From a checkpoint of a small transformer trained on Wikipedia: a variant of Adam for these matrices.
MLP neurons of a small language model. Each row is named by its layer, matrix (up: input weights) and neuron, and shows model dimensions 144-335. Each number is 128 + 32 x the weight over its row's rms, rounded and kept within 0 to 255. Numbers have three digits each.
Before each neuron's rows, "fires in" lists the words (lower case) most often at its 100 highest values on Wikipedia text that the model never trained on.

fires in: "the", "of", "two", "that", "following"
L10.up536:066092124114097089114145211181158180114077087142111136164110118149104054153113140058200103105133156146153116091118172155156118125103134186145182057187155161142128187129136137158134100157108063128162180142137139140124126117148176156106172131128123169115150148166159114112145175148152186101063068142157139090176155099146149133128108198173169094088132112145071092129151157109122107211160082084139128165101120084083142183086112110184150150152145103112127102124103139153167128184164142185097148130114154129108145135154184124149085116167141113087111177122113167173134111112155119142

fires in: "in", "of", "the", "on", "at"
L10.up1754:116047230166145094132155161116142136126123144171084064079151150137078145172180104097141107164144147165128060068134150143114138116156108055147102067141122110137152143209126097165149080159112103190138104110145127167130155086106093138102202074125074133077157147115127163107144093086191132141115130150152142119160081143176169149119153100145126064138177172168157119194160174192168150105189172128145135139156159195101170170112123126120088110138135105137099141132170165168142080132154138078158152142137054131113100143111160155182183206128147150088085127126136091122115119151089141161

fires in: "was", "became", "as", "been"
L11.up1820:186129145156181159153122173098135154142123092144197095088119130115087118173145155103095163160147155102119148081163155123126100099118170180094126137220141171152123146106172159153117068145146161127085107095109186152089127077142173096196138117158137110141102106183142155117148121205234145096117156107185186091103141122074185124132154165144150100149100124077090131158110089139161143085164220046128088142108120132076088183168221122187184098179135056143065166146070138158082130147122140098130095110156144096136159120148111144207129121152172102141150137181177193122194165110165135145

fires in: "in", "to", "being", "at", "been", "years"
L10.up177:188163122153195139135104126087177100110081089130214105114167121073108067120132138094104105193119145134111136115167150210103156139112078104158094127084098119059100111117143103157100146152160091102134123114097101145175113095183121032103172127081130072138127124080150128137090170102142149114144148120141153122136112120144169155156097092107087133157115226125104225142118153191157103093129146136212151142128133105067130147193087108123123120160146180122130123131134146136100043063132146112114140111138131115155157075061147144152150119099163151192166156112125172146083146100150090132

fires in: "0", "had", "which", "has", "and"
L10.up1564:119162141113130112141132161100125147121119127134104113134093156179135128132099128111174129127113148126139123155104156087171162086162140135189100130141139153111132155150169125166126140147144162130124146128129114101184107086066123080132143077086081163179147172197117154160148107053102193157150216115205133099161124171156093136105124142109096131184146128157128097079070147166066094146082164137108122105151123068119144126101152108129142064172154162157024093113125143084107112118108151127149128103109113149108088091126132142168178127135201197075064130130116133088117154150118118144

fires in: "a", "the"
L11.up336:140095100163085068030101147121133142118155119143112107193169070141125117109147131141093107124184143148075049171162187136121118173100120090089157163092131081066141076123111122108112127119221091139133121190134132105126198139124110092211213088166123117095110133121113097120131153101068147149076136157172107077167210066099124168123089135152144123119115146110128139189113139101161105146168097141090143131115079168143085119114092089075098154122176128181150136070131089153120111118166091137162120157131196128143152132108128125165091135160134195138156141125148137164143125163162160093

fires in: "the", "s"
L10.up715:131146147109196139083156183079132113116119085178122077113065093144116079102083155154149138150142158153174152128079178132108130127123173101104130144113114123101165157071071179149202110062187087162132058038102122176111141143093168097122117088133101102163082120142137146124137078106097137120175129171086131099168163102062173162126095131159119108123107110069096154099202155179176098118148215103127123098086113168122144164107161107170179168143143094125121148126156129136127133099094140144137205119102084164088158151090178152066133147116154148120089070112095162077128156171111126130

fires in: "to", "has", "would", "later", "previously", "had"
L10.up1232:100083129079121138168095095031098083133111067112124118117189108139044118082156175116157152176111084100124064181141100115171154125122166081126133149135099142146130160132066191180107137163143150174146154111093133225138153115125148120134136128112136085113128139153158093125073148143115124182080101106123120142076178156198196137136182135172165118115138108128152109187146119100117083105150162119136080106122149147109127071128151146153140167108074079151140106066037127131133186055155161150158146179127109098141168119074130139155112143109168153151155129146135168096133143125073132120

fires in: "as"
L10.up819:172162130133172160169121161081152094158092106145213146182126097137056089128151125149134084142158134132133149079073156130148108081142168181119115189156083127137109068131176185144120147127166110126154106141211164178133155109185155068141127095122096106146076154141097165113144124162121145113157134160108160166090111136093143160142100131116124114201139158117096130082098149173086158095137179136106047149116174136132113167161118145178135142168096146121120124138132180124129164160140122105115161135132080148134094083188134054161077046135113164075106115159138176122157153115118143128

fires in: "the", "at", "shot"
L11.up1180:120143162067141072137114095144142142091134074153124095154126118158137165058208131094120155131168125166144177073063122138118123107106142115114151084087147103124130111164125141095076120146089080168135130197069060159168107155187086127187143165131094091080125141169146134109128127136173133091134183145059162126162133115088126167117108123124104115157129135188098147176160133133099090128105135047148122046091165083124093184115115119216138131172173135100100164141097135125100107141092199130116168142123088132120180139114133119116123114134090111167073076117075122093115156155116151102

fires in: "the", "no", "theux"
L10.up189:132162119138073149075189166040202192164124211120190108138173133152158141146159134088157121106154159119128147080090139158158100156127096143181128122171115152069084043140116149111201104141157131147087106161153106209147161145106153061172184190117148103169099118149153142132095091118134136073115080195147118113095109096141151152127154181136146174199100218103079110149143115158106123118114146121121111095171146104104178177054116132155091180123128093188121152150132080106106143114122142073110088161090151150074142087183121117133076160182103102115090157187165142091105085096110103148

fires in: "a", "the", "s", "their", "his", "its"
L11.up848:107077199196096077085074124140181176135130103122133138076132129133112119091149117116107107072157108151133137180149135205140133177114146199130150154184078105147131125087093165134155110146094116125141139163129115131143110078114094104092186095101123126116098109205118125123129089101122126116153156105087111121194136121153107135107112120194142098224143086115110168111121140157147089177125123128121164129132103155133149169102158087113118135108161098062124133135121141189137067088135145140186137100098122119099110108133152159160166150153162129078137179123031134134093144146134075159

fires in: "with", "has", "and", "when", "featured", "have"
L10.up1252:088131129152101153080098115090137157066141099175171112154152172103146084129163171149128071123122154111144102118165098150121137126144114105101104073128049099199083117079131157174180121090183114109128168157113108137150132109122182105124167113100162107186137159081164118133147119130121119104139139191136098092141151142123092112123153105175080116154155132110185073132123108110176095130075128091127121141085176088095149082087147098054129121090136131113152138167128099060122086048102132163179134216154098150127103192057137107100074164153124131122140101111104126176093159139126161137

fires in: "the", "an", "a", "as", "were"
L11.up612:169178128178124188164075130073181063097086121119212101099151130133139127084144112071162158158244078182134117115150137192176129155087211146125101109134147141098132085107103103142120198114095120143127117144085104141138115180122135120146060138128162073146083152124126094095120091158115159162119091125192095108160132132104181090135127151211094070121099114119112066157153087119090119094121138140091156121108089142143071147066172105142129140153159149140119117134075107144103094152173152090136158120134136148131177142129138126087109104037110122135102080155128096119102127089126130172

fires in: "and", "of", "to", "not"
L10.up287:178111136140163123163129163110080122134110166124133150115152105141123118124130171090135089106098146078164140073127119137145159166095111108098072160155099183145067153130103112130086140176142108092139133120112076133109140131133186143174126169088115093127139193084128165148152147112162161130161170162078166094110155151131139100144110092170151063153097175150141105118197117134091165153127118107205097126191208128104117091154104158222134116159113154099035095125161124095093163119143155069160190176154081152121144088082121162130083108127109135113160095092148069110083139117140170148

fires in: "in", "of", "at", "one", "after"
L10.up698:139121138131145168094134168149136124072089107103128121126149121149139133059153078139173097145075119117035107068122169133108084123079172090167134101153160147110172114076160145127167118144127146139138145147122133141171096104120089089143117162171139177140099100100108078161201155132125117148115144184103140163120093077106131171127086142145143142167162165167158124150152141154106162196086099074059150105201161148139149112129116143111102091118127122113110107154128063109167078079151109137141102186109105137167134097116150127104125138134100129115148122117114132124114171106122121097

fires in: "her", "his", "s", "being", "and", "was"
L10.up785:155123171085164151083172126108097115152116130086144119090145120093083090124095127141160089216119134066122193141100180117136114085133080119113099144172008149159094169052153193176102158161143148132141113114122078127104162111160196109156144109073099178133102105146117170105165146137136205123159094093180163094150162125111108136165113155157155169131139106088145110166092142150100156096094147105088110131111141101134071126129173093118100100173141126169142114079140087086134066113128047145090061168100112136059215098170113091148129211123090171137107107138128149110122139079184154125

fires in: "for", "by", "as", "half"
L11.up1914:123141160175140141114099116079149145086132150113095086133129152136071124172155102107068144070095108156067104066163120153141151143139134116154089113165150171135069139155076134110115128133175095157132092134161102149107105122106138142147110168183157160078133154135129128146138056168104111058137150123146042130164146101168133132162143137117181144134092153129107134159077156095114138055055087132090099105096159110130124101103170121077132155121151191196125147089151149111131116082158115199137069098114141083110093145092143057163098095133089174163115124204110205106124110073139133106

fires in: "was", "became", "also", "is", "as", "category"
L11.up1835:132103113112126172146120096068140142133145137128162106188092097135151156103117090137123165138148186141098109127143076140116110117095194110094083118130118094108192097146185124144137140138122162109131155078119083194119142175111184093149133141076113057173128109138122096123108117221139154156114057072169105188114105121111167137118084145131086150052102161111111140153184117144160164147151111085141096163087114119116104165184159182185095141153098145124123143117120134173091148149137154125140088144167118084129191113136145106183095076095162095113136106132119164126112118090115130140

fires in: "is", "in", "was", "based", "as", "known"
L11.up1399:133110106123122155127104163075154141131176132189158155129139092109109143099119114113088142138166135084152141134188100110097123152143092118150106122186077096154114100124174162148114201087137181101170160154117123164165176080117136077127149070119147110164093107098131105150151130087129202161132118169126166164123130114075120151162133150100164098137145114183216176131092140119139069131152123124124190121088198179131127152094168194131079096137159130120144124153103071143087094141115137108169133138098169143074092127211082117100115140126025149087137187150074154106129120131109116109

fires in: "a", "an", "two", "same", "1"
L10.up1075:093110106137109156141089104118145096083132136137117164129168137117094115065112169098132176152189101174162158174156125134184089129075118154114138112130122120118114130156147116167137051135165088137107203143153105132145101107096120171136089100089123127094062111102125184191127162165036144115109082159121117152165137135163147123127159220223105130146117182102133148147090097104119120099093106157155170123103138137083107177156125085105071175138068118152132122137087129092138156164185102120161098099158130181123124114131169101151110089149174075119131125130114136123149078113111110113

fires in: "the", "in", "of"
L10.up1332:135144165166144089174103182091144114133121104075105120070164130162137135077126154130152123111137170153138110136117132143116149165175152131137086095121105138180141089158157122137127115136142117068146138117108104175171180116150105123132173125106100148133160041120137117105130133143140109099111104125131130102189147113147163133121090180128102178127127143126084110117136110158253103160119143099189085064117126118113107115137140177183185100135129157130160089134063075096124115170100146066095168113115094183112118193114130141201098130166065155145134092139087255095134152091173152160

fires in: "a", "the", "of", "19", "from", "to"
L10.up1106:184131123174169155110108157099155108147153104150078124150139141110151165088120139113135094134166122119162188128065087182136085205068103142162122131192117123134071140146145205118159112147189071083175144133121178138140148073147134095169131127109112154072074176107120125153101130155129179128126119162180107135120146092131126120107166127181177106119163105117140100219165119102127142080120141134121142134099097172152150169139118118136122103128155113203078166148054112159122109077091137099116116180106126136155144136127119188133087105106199142134097110057145178127136179159161161206

fires in: "an"
L11.up338:147172143142106105123167151130127158155149093098135111090228124122115118077135161122103058124133111064116158107125133089115146094143139127137095142141120164138115125109111153128113117147170124165141095181148119157126104111162135201151150147065149116091098143110156166117118118027150125070191136076057150167124160065118138105075166149159144222180098163093131084176136110115124101106071170098141121084072143131069070139142148094129099099155133163124103089143109184153113125126130123127172124148123160112150169105130165127112187099107069142134084125101125145113129115156082078137

fires in: "a", "to", "in", "of"
L11.up1064:114176155116131128119121181069148133129142116150167146093128145099173114154149116119125173157121156134143060080096131141158069145126062156102084126234094108109181152126171157032102176166124123152137155086104097172094149155173157122110144105131160075098121168182075162128141136063120133107059099125134142130084143113147159118132099100192174104123098124186137092120074187146104120123114158162103116123173180100102095168207118139190144095119092113125184101103047106160109153155136129094118068139123140187164153096134167174137109175140147145157175148141078176120147170097123105157

fires in: "august", "and", "an", "summer", "march", "november"
L10.up1491:153118169072103186115126111124091200082142121158161118142147150095129153110140120077116153107136098121074159145101122160105055164160142162149108138144062135165129114094156119161130093121135103104188137151107091099141134172151173164131156112087140131138067077111173175153179139195165178122110110183150165121135198147079095145111176119102145105149140157129162140165135125100079056124149158141133173132123096160140085188160159180101107090146142115122091096162124111080132066165015145078172089130147131174174100078191131155111136121140128175198068128141079149108148110151119188153

fires in: "of", "for", "to"
L10.up1535:146142150195096075080141134102194112088133120081173123093129111059112149096122157127175128135098184031105089101166136158121117081110147140137149117120111185104073034152135158167127122119111147124110147102064085117179155182088110133100160132107140064133142123155115041075082143126144170139136110105082136116155122128123197144132134078165109104154159140139102116154161166145123135107113129105201115133135142152145115111096220170218132144208160115088109184101166068130075180070128138090183136196130117081123164095120161179160108210176096163209166126107150173158107142095149151145

fires in: "the", "los", "and"
L10.up568:162104079145162147130153092127143127125143115046186097179157158108103147105169113144167104150153164194125118130087173186169108184118080116089113103197125158171121109148151135125187052172100141157099167166122084147170179114131138151153162160152089074107143162155102168086162140129143158136124142141152165099160110109102102125141138158099178152146103116154123137151165173151113136088139151084167103110155141068068114228167141104093099196091118115160132119136109149136111163121138132131189081108099111122164205105132144153144138138084093120181065101104121183149123060167144118113

fires in: "in", "on", "by", "at"
L11.up990:141070121159136150133160169075163151080092097100212122100143051171141174174176105120139094186170091092120139111118133103145093153090141130146109134147155113092145077095106138143156131119123147138106149111136071103139140101117177178119115188160104153144142095163114143142156145116141165125097132124123135156168107105065107138102163178057122137163157176134175148136110107058083097095153133196082069090157152094142132138092122134148152151128116157155093097126051136112093172122132164179151168180137093122114096129128054089102116137164120158147133191108034139076127124115108121131

fires in: "an", "and"
L11.up97:143169129145128164140150120195108107064116141075149096149161109179157201146099093107093113130131152130156115148118125133070103091149184155131113090137172165085100153164168096144114166181122129106098201199124058135106137094115197128145101184103122150157089146142139166150148176030137104135138120174119156099103189056140126100136115146088115101175123122142070115152123168128105153102143173050099106084130126098172104191109162084145105113111133109187139079072147098113124089147070119066108095127144199153115127116083130170138144127071192089149141115132124142084146086121083133129

fires in: "is", "or", "was", "are", "were", "1"
L11.up1872:183141171180157113138138093140111163079141058145109110143133084146143116143167113117129078089098203149135153158164173128147078117109167063107109132117065148143143076133185137123041103118147094149073128177128118099125116136052161089222120189099152103125047100097136153131166108152126115080139097185101117081122152133139083123175216141147049133133170147156100135124119089169183113155084128146154116079161210075095113107158134134148138098139158148123151110092102086107137080119172151062126098130126132157112147105175100100137126144101170125121103184153081130122137160150108129097

fires in: "both", "her", "two", "of", "his", "between"
L10.up747:115149158136138108132120141073151173105110135119121111072145062138139088083102185130149122135159142120179063137161200177129085145109109102168116165130092145098092104160121148124144158121149140129099150122122080076122146110122148144157230101108086129158141044166121110102157160118119113071068157116188135130149116095157181134108200150129146109163156148120056135170132138171106129056135064114117128122117118094103103091128128113143150127120122168179142148127138142124047119103117111107120084173125117136124128137111113129162102174132113163096161074133108137117134146138188075137

fires in: "the", "s", "for", "as", "then"
L10.up1429:106101120102148108180127111138148136131142090141187098129149165165122147145151076153147140105108216111132156132122116198111124124092096132162145098129104175131125187107119164117100118115149109107147146152142074159165231056096138064159131147063154138107092070105127137123184121099156190154152125166164147150089155108150137127111098110113161135129143084088168151104177161151203182166141135069121084094106166132069145121100132150158129147118153127110178081096168138115138133110162203124150055098087136178094144131117073130140129144069109102093165102119153125090118102100119148171

fires in: "a"
L10.up1214:139144144128136092144113177135123123141145177172042081083151144156156094162130179153164131159126129133191071117114155159118120168117099109171110132145195101092028176127101194194046112128107112153070159163093159113066134152142150126136091135091153145137156156164102092118145173139109121176086113104147129093167171116148161116144161138154131120125100081039121115152122107116146135130084096045140167150146111134111133117137114108133074186138165150138124103162151121101128146108123040104210104140158122112130166132082136160173094085123144185129149131150074123090144131080162166164

fires in: "in", "for", "pestano", "at", "of"
L11.up406:163115174145058140099203147120148150134144040107165137100127090099089115129178129133147102119144077127105083084170077121146113145118139166140179116152119139130097135052092131131120155127136078117085155117152071127175120091140180144090176145177135109090120111111207129191096136150120140086121139165041188087148163100127087105145174128123156159182126136145190047133115123126106177054057130167123116089126149116115070116119068186132135113160162104134126178106105097116119095080146101154158201121106125121144113083162134122118145138130137091090156136114145064113142158150177092160

fires in: "the", "of", "aporhina", "vol", "is"
L10.up186:112135145112216128165153120153097159149098126152153133133144128084185139130071161078127154097138119127129105164079115121098111173121101154148120066074127204151139084141119138091171095093159106170161123125125153125147124057155128149188168092148173132086157117113165155154118102165134151152149119113085091120177136146075106097134202097147131128098075134179099083102219079114146152152092099145184142125123188164112147182143129054208118188179088125185169142104171132130143122137121099153139150166071142154099132146074080149087120088127167153126073113124059101152126181112147095150

fires in: "an", "his", "s", "2011"
L11.up1710:098200181123143122076180139138115093130121104173104108182155072133130169143132175072079185095152086135180142092153172180120082188162163159145149065132173124072095052174118157136107130161121099141134158203108122175062090083144139173135151160116120151138151099125159085124110171131129092150162090085087103088129180102127186156117145142140149142185178162160067129157143129140151107066081198116123086083133183107131111125152145105147131183157115083179120173159130161144057108173142139071183148134125153169100090130145179076107142111156041116122079162098112104096163131114104123185

fires in: "be", "was", "is", "and", "been"
L10.up1445:119107151104097173068103152128142126105182117153068144223143100121159139125237067107084095124098143074112105151096131058145092154162137116167150134166123167134155132126157068215143165103138098082091111100142102103127150141120045157131151101092148160110177155206053130181114119124126080115173136169065152123136161137126147144145109136107126102165133072170063159159114082118163119128122107125203115117159161140143189168091151109145101104165090134088067119135160172084163168059130125125126180160153107169148137100143103133118070141118082122095163135113079175115139146096136184084

fires in: "an"
L10.up923:094189117121109137062129106128115102136144119158123065184140153151166064139136131095191173103137129055195184111121068127152086181107126192134113103174117132161118094145176125124106107156123052066157125106147107135122115109175138080164146186108113157148129113133188124190066097148147099124226102128161098142132195127117127156152133086113147122145059174109159112126164143196144098122103145097087124148101186100130096168196158082145167136150120138102104160113162131073131134147116147129138123124073122115146152140115129151075160097081129078070140120096121134145105147076125171112

fires in: "on", "with", "to", "for", "by", "of"
L10.up1640:081123153134088142082140178113102166121121162118150107113163122134067114079149169119164160157154131111119183140080155145118070183124191084155106114130116101141129137062175161132141076110106178131095118100106159104091084154112185146131134100098096168125103129164101111126128154099097125075075151146116134141147148131124123113098082149126097129117138156107101126108110117092158132118117155125134146099128108198100050101130163125074096118115123118141142115143085152121114155101150131156116144167100160115146085112111167143166088185079084080131193168134066162122137166134175181109

fires in: "at", "of", "captain"
L11.up1198:070110099101144178041118132125113104100101108151133144135128124139122096142162110148162060186122143101139137052115153166136136103111122054132134123175142173138098140140137087137142121181128130156141132101136091095107170125078158158057110158147068121098108151147121174139131136122136159122124126135125147075119154164152097126143129100181173149193143187176105127133161173128165119146143152140087054166123165150125109070148149117132163092112158192138100128094166204046136125123109099162129243132160077163134181186120084163082119161174115115122160122089111186105152141120108162084

fires in: "to"
L10.up764:158115110156122133090108117065129099108134092147147152139180114180096152139149134096153149104150114088213171108135087094133077168154117114148152158161162115085096123095124090136156152156139108094140139154119132183122113130074188092096130180095141140159095121147132145201179163199100137130149143204096134084147131106139162102076175051056142110163125098126143100162146123125102139141134170127134074152083139174098146108164163144123106147114119132115124091138084108106127125081116104132200169146144147112118114092098120161118092081101178137106100083180120153096140066112109117110

fires in: "the", "early", "his", "late", "that", "for"
L11.up1496:137102170108085114117133110111173125153100067115162095101099124200110146071151128121129103124096144155136120076146143162117177125136161154078146198138109162149169183120118093182091056106093110144099155126145137124141205051142167126166138116126145129141113123149142117159150146099132129070121114141132135123151077119121160103105094183133087115158128107121111108098121108157150142111112127080114135078103144062100115113157088122142087119114136201091098116112125149123100154122111133161159098139110115137102102162092125050079110110126137188096132151097143088133082160176117094159

fires in: "for", "of", "in", "on", "with", "as"
L11.up1068:157149150140104083157068150104157093093131117174150110135117060136075113103152160118186134067126191095153118060146154177090103162074133113109133114169140111150068061134109179176104077103138054126046102090177110174163076095160115095135177126111148138125082096105105139146138140138121154117207118140093119133135065087100139146101125127106137131116151119158119092110195096138091187132097111118159085121076174197094137125126173178102095161195148134181121141121118102131134102112139116075131128133094093067134104139131137112115114150145082165089088148117085151106097139188145128125

fires in: "the", "published"
L10.up1289:119198161104123101077179133174126117119091097083179084149131131127096129098122097123172085142129170117103079103132105159139123138160164168147092115138167133092116184157176160149123115137101155109147137126085111133107166107119139105137164105117132134212122137143108129132159098148141174117142143121131119153126153130183179099134182042099096099184194099092115144171051094153136138085146141105121166101114099112143052141122203130151145079124147144116095118153167133073041126131135135080153130157133145094145149111137130133104082106152134039146096090138174115150111069089117134182

fires in: "in", "at", "a", "to", "over", "on"
L11.up537:098143140127103110121121108161101128163083118106191093150119123150104153158130117193090152198118088145186147083107189157137081190104129112196145077244084114112108125116132152127059111140184175154141164167133105142161116130196122131137092085162128089194116109137129139128108164113161136126117111099106121064140142078119120138153135130149172139163103098163145113102082102126061141037039127129142116109181115130140163097101161109087121160114163124135072068135102127097173104142117119175140176128142111131074128107122119146109111128083132117179132177140129071156146145129176135210

fires in: "in", "and", "of", "pre", "for"
L10.up1725:163124086190054113177121155107100138107149081103095130114133121131049126129151149120135061151189155063134124107108160116145139127056110160110152143179172111113108210095150113128086109157178183179152112127157144143200098063100106080136110118132161136075140137180135135129115136147104142084120092136164184151106172120160145073079149107181161123105114145181102108098115165131182126090086171131168124149159180135109131146179125099110052114161118137113138106164108110135144118117135113232144146098168105089056139151133145076126144128116141161111191160093125106097123180127134135111

fires in: "was", "timucua"
L11.up171:142099188164112172098146119170080096139138112126159130126087142127116224116125124105124132117109228115152126130166137135154085151106134158081120100057140097135176118121150091120144213138149066112118106125092106106117176070094160092081146155155170118141110147169124128174143174092078196157133115116117107110170149121207108085138091133134107137155038144130145109174129175172157108060144193148157104112139156134109084145128193163121126099146146120133134123145120095147117072083175125036107158130111102148146147111092159112115088167148132113116132163101096169117076150104167144071

fires in: "to", "of", "for", "help"
L10.up314:118141142146105093157111113126116137106140159152173161128149100068130162080160151066114120151189158137152110173105130133077099120111109136148107140083046201122117116175216084156195154104125077161121088122163121179082167067112134105157088149165099194111141092123103114094157172137159105150185154157156129109136193130132086153089154151164125134126129161136098093129098149154208105085057101166161122179136176089158173132057117063103070106127123133171122131130115147134079072136151094132156169162128096108077026057134103113144065118112142144091111104096121138175124104158128103134

fires in: "of", "and"
L10.up1080:159152139170145110074146152068085114128079106179135174129129089121110081045127134058173134069104067111105113118122169139124097098125137147128112092186145138153087142117178163142149069167147071156042089175091156143148107053084123121155138110096132155094108187065157156110164135144140101100156107119071158131135156166137086148124114126113098082123167104080103132130108163116178098151140131220157131155133149107098077137123091084163104097163133117106152129108148005114142056114115157144188114179085122088164134141050117141099166107152149103134176077134162179129074130119134082149

fires in: "an", "the", "first", "which", "several", "many"
L10.up1164:133142115101098176168122140088063095153128091097110149161152103130108196092093201124137149115097168101109106080109083129135128132150140147159095158115138123128108141115185155162103143118176119115103106172111130140173090108120106160126118179088119138134046075146156092134112110186126099078133116171111139116174132093133152090120100110173157132179109132137126071166125135115181136146082134122160128038090117096100092103142162139180066101167173197126108099114153138137143177125069099139126130125084138131131104120127149075152107180128083147131134110113102150114088138141127088155

fires in: "was"
L11.up717:103101125115122077111122157132139095125144094124173080146129108153146156148115163114098142171205188140078115092068122148126114165124123129085084069177107096161111164086150130176129134166130092111165133128176095147136118112147163177113121104097152152124115202166159140192123200090123118110070111125124138095129160069119160099151133129138164168128088180107172151188086097164131162170143173073166107154095111149071049103147074115135152149151086142110060132123149086185106098166160092142112185104111120191127152056127113155158138094046129169125136158140149186132156174139129131150

fires in: "at", "the", "end", "for", "following"
L11.up419:123150150118150092095087172067154118062129116140120087132188197167081169140132133114120096097112115087155162135133157151131124132138184118135131070174112214098103124133173155159122115146103071093168088165114123137190119154085137062174135113171112179171090162185167037110100188089131180085154098185134186143162099121118142110103167114153107127176130152147146080205159125052167131112146140088108121064105080134060094140098157107147134161140144129154136088141113085075171120056170124115183137135170149181070155154132139135146143128110149151094163161132151116142167102107144135198

fires in: "with", "from", "of", "by"
L10.up684:164083125111098144158101149092107127125121121143152119138139081120089077155150112081123086137106130106138071170157099215155122114109155128202128183135091074140103050106107113152121103109194117073122111068129087087154153104102116139166141127108090099133073144199165108155129158127073113147106205080111114137170127073075169183109135114153169108121128103178076103203208177070139130162118161162097071114096123129066124142073144118118135101148177192146148123102065123106147076134190126099157120129119118186158131137119193128104097156114132165122150124146109147138118145124128111177

fires in: "an", "anoual"
L10.up184:223126218123153166074139166174119126177102079094137122100103103081147162124142149117086196168068115105190126207181146154145120163179105142131144120123109066145130105140165155125174138109097094154096068152128131120157173164180132152119103149097071120120162122151157132172105175120134110154102153147088141136148135129109167200087134146169149136159120105100121156119078144150089133136085147126176157146125122110106118110139182155164110126136107122131090115132139104150187116120132147112183155137164121210132111135132170171150161212092083159100106112128090132153096169114093188138

fires in: "to", "as", "with", "in", "isbn", "book"
L10.up204:123116122098161198167162124110141147134094151103139139123152065125109159120167154127081151130097115116103130081062121079129165154146156147124131091125152135087096156155155110153129128096172168114149120080110125144100122120058120075104162118135080123128122108197121153132125161097157144097108139118035166072108124091110101112102101106153095153088102116177137115121160099160111104142170113076146099133144127127044130117109095110133091133152104127186111144112090118119150116075143137155143154143113129176134123063103112191095116059128139167134144153136109152130017160051110183166

fires in: "of", "in", "5", "4"
L11.up1489:166129152157214169107144104101155173099098106101134108145094084098133132151120167146170066125195131067136125086127128096130124113126078087191066123095157195122139135151142096100142181186151119101152158106088094137166155114113128154094127126133033111100118076162169110129133101111187190143131134112119210087169055080100121086131169121130157131083105113167124115078159115160149119119146131176098157133139101119169162129161144107133231122171130150160089150116120159080109155107119187102127123153020101119149092173110213106144197124107121137150122137132126125098085175106143124116

fires in: "to", "from", "at", "between"
L10.up37:146141134136090139045069102156182088140049138127151083159134148111166112094127105136160140217091112079153162100118140217120118129124173136123094106157098213183098126139128114209099105143140115212081143148108104133108168117090207152123173117115115164136129135139199082194138197138166146183132139102078147109095168124153126191154119113108108147101171158114125130126080087133123106124094144099169067161141157114135145139127141122138002116184155162172111123164127101072110097171124150092119109135095149168115121181112134148137110105125130150178086111159207090127146134145114157064

fires in: "as", "no", "first", "before"
L11.up985:150154151139123146138112114150150123112136143122162129135141070221114133181086127115143161149153168133136110135168127123156139139134107136127123087127089164205149121137184114201110090112103140115121202109146087168118129119139181113191150134127077177133162062121108194110118109110130130151168110100101097168118078068146174079126183148152063109075133120191116106115173088109186138104140165143120110134160106144117180160094088135153112146102118171168104119158203069109138128110170130099149125104138153174150104139096123174083177105158153104138100112101102131130127138117155116172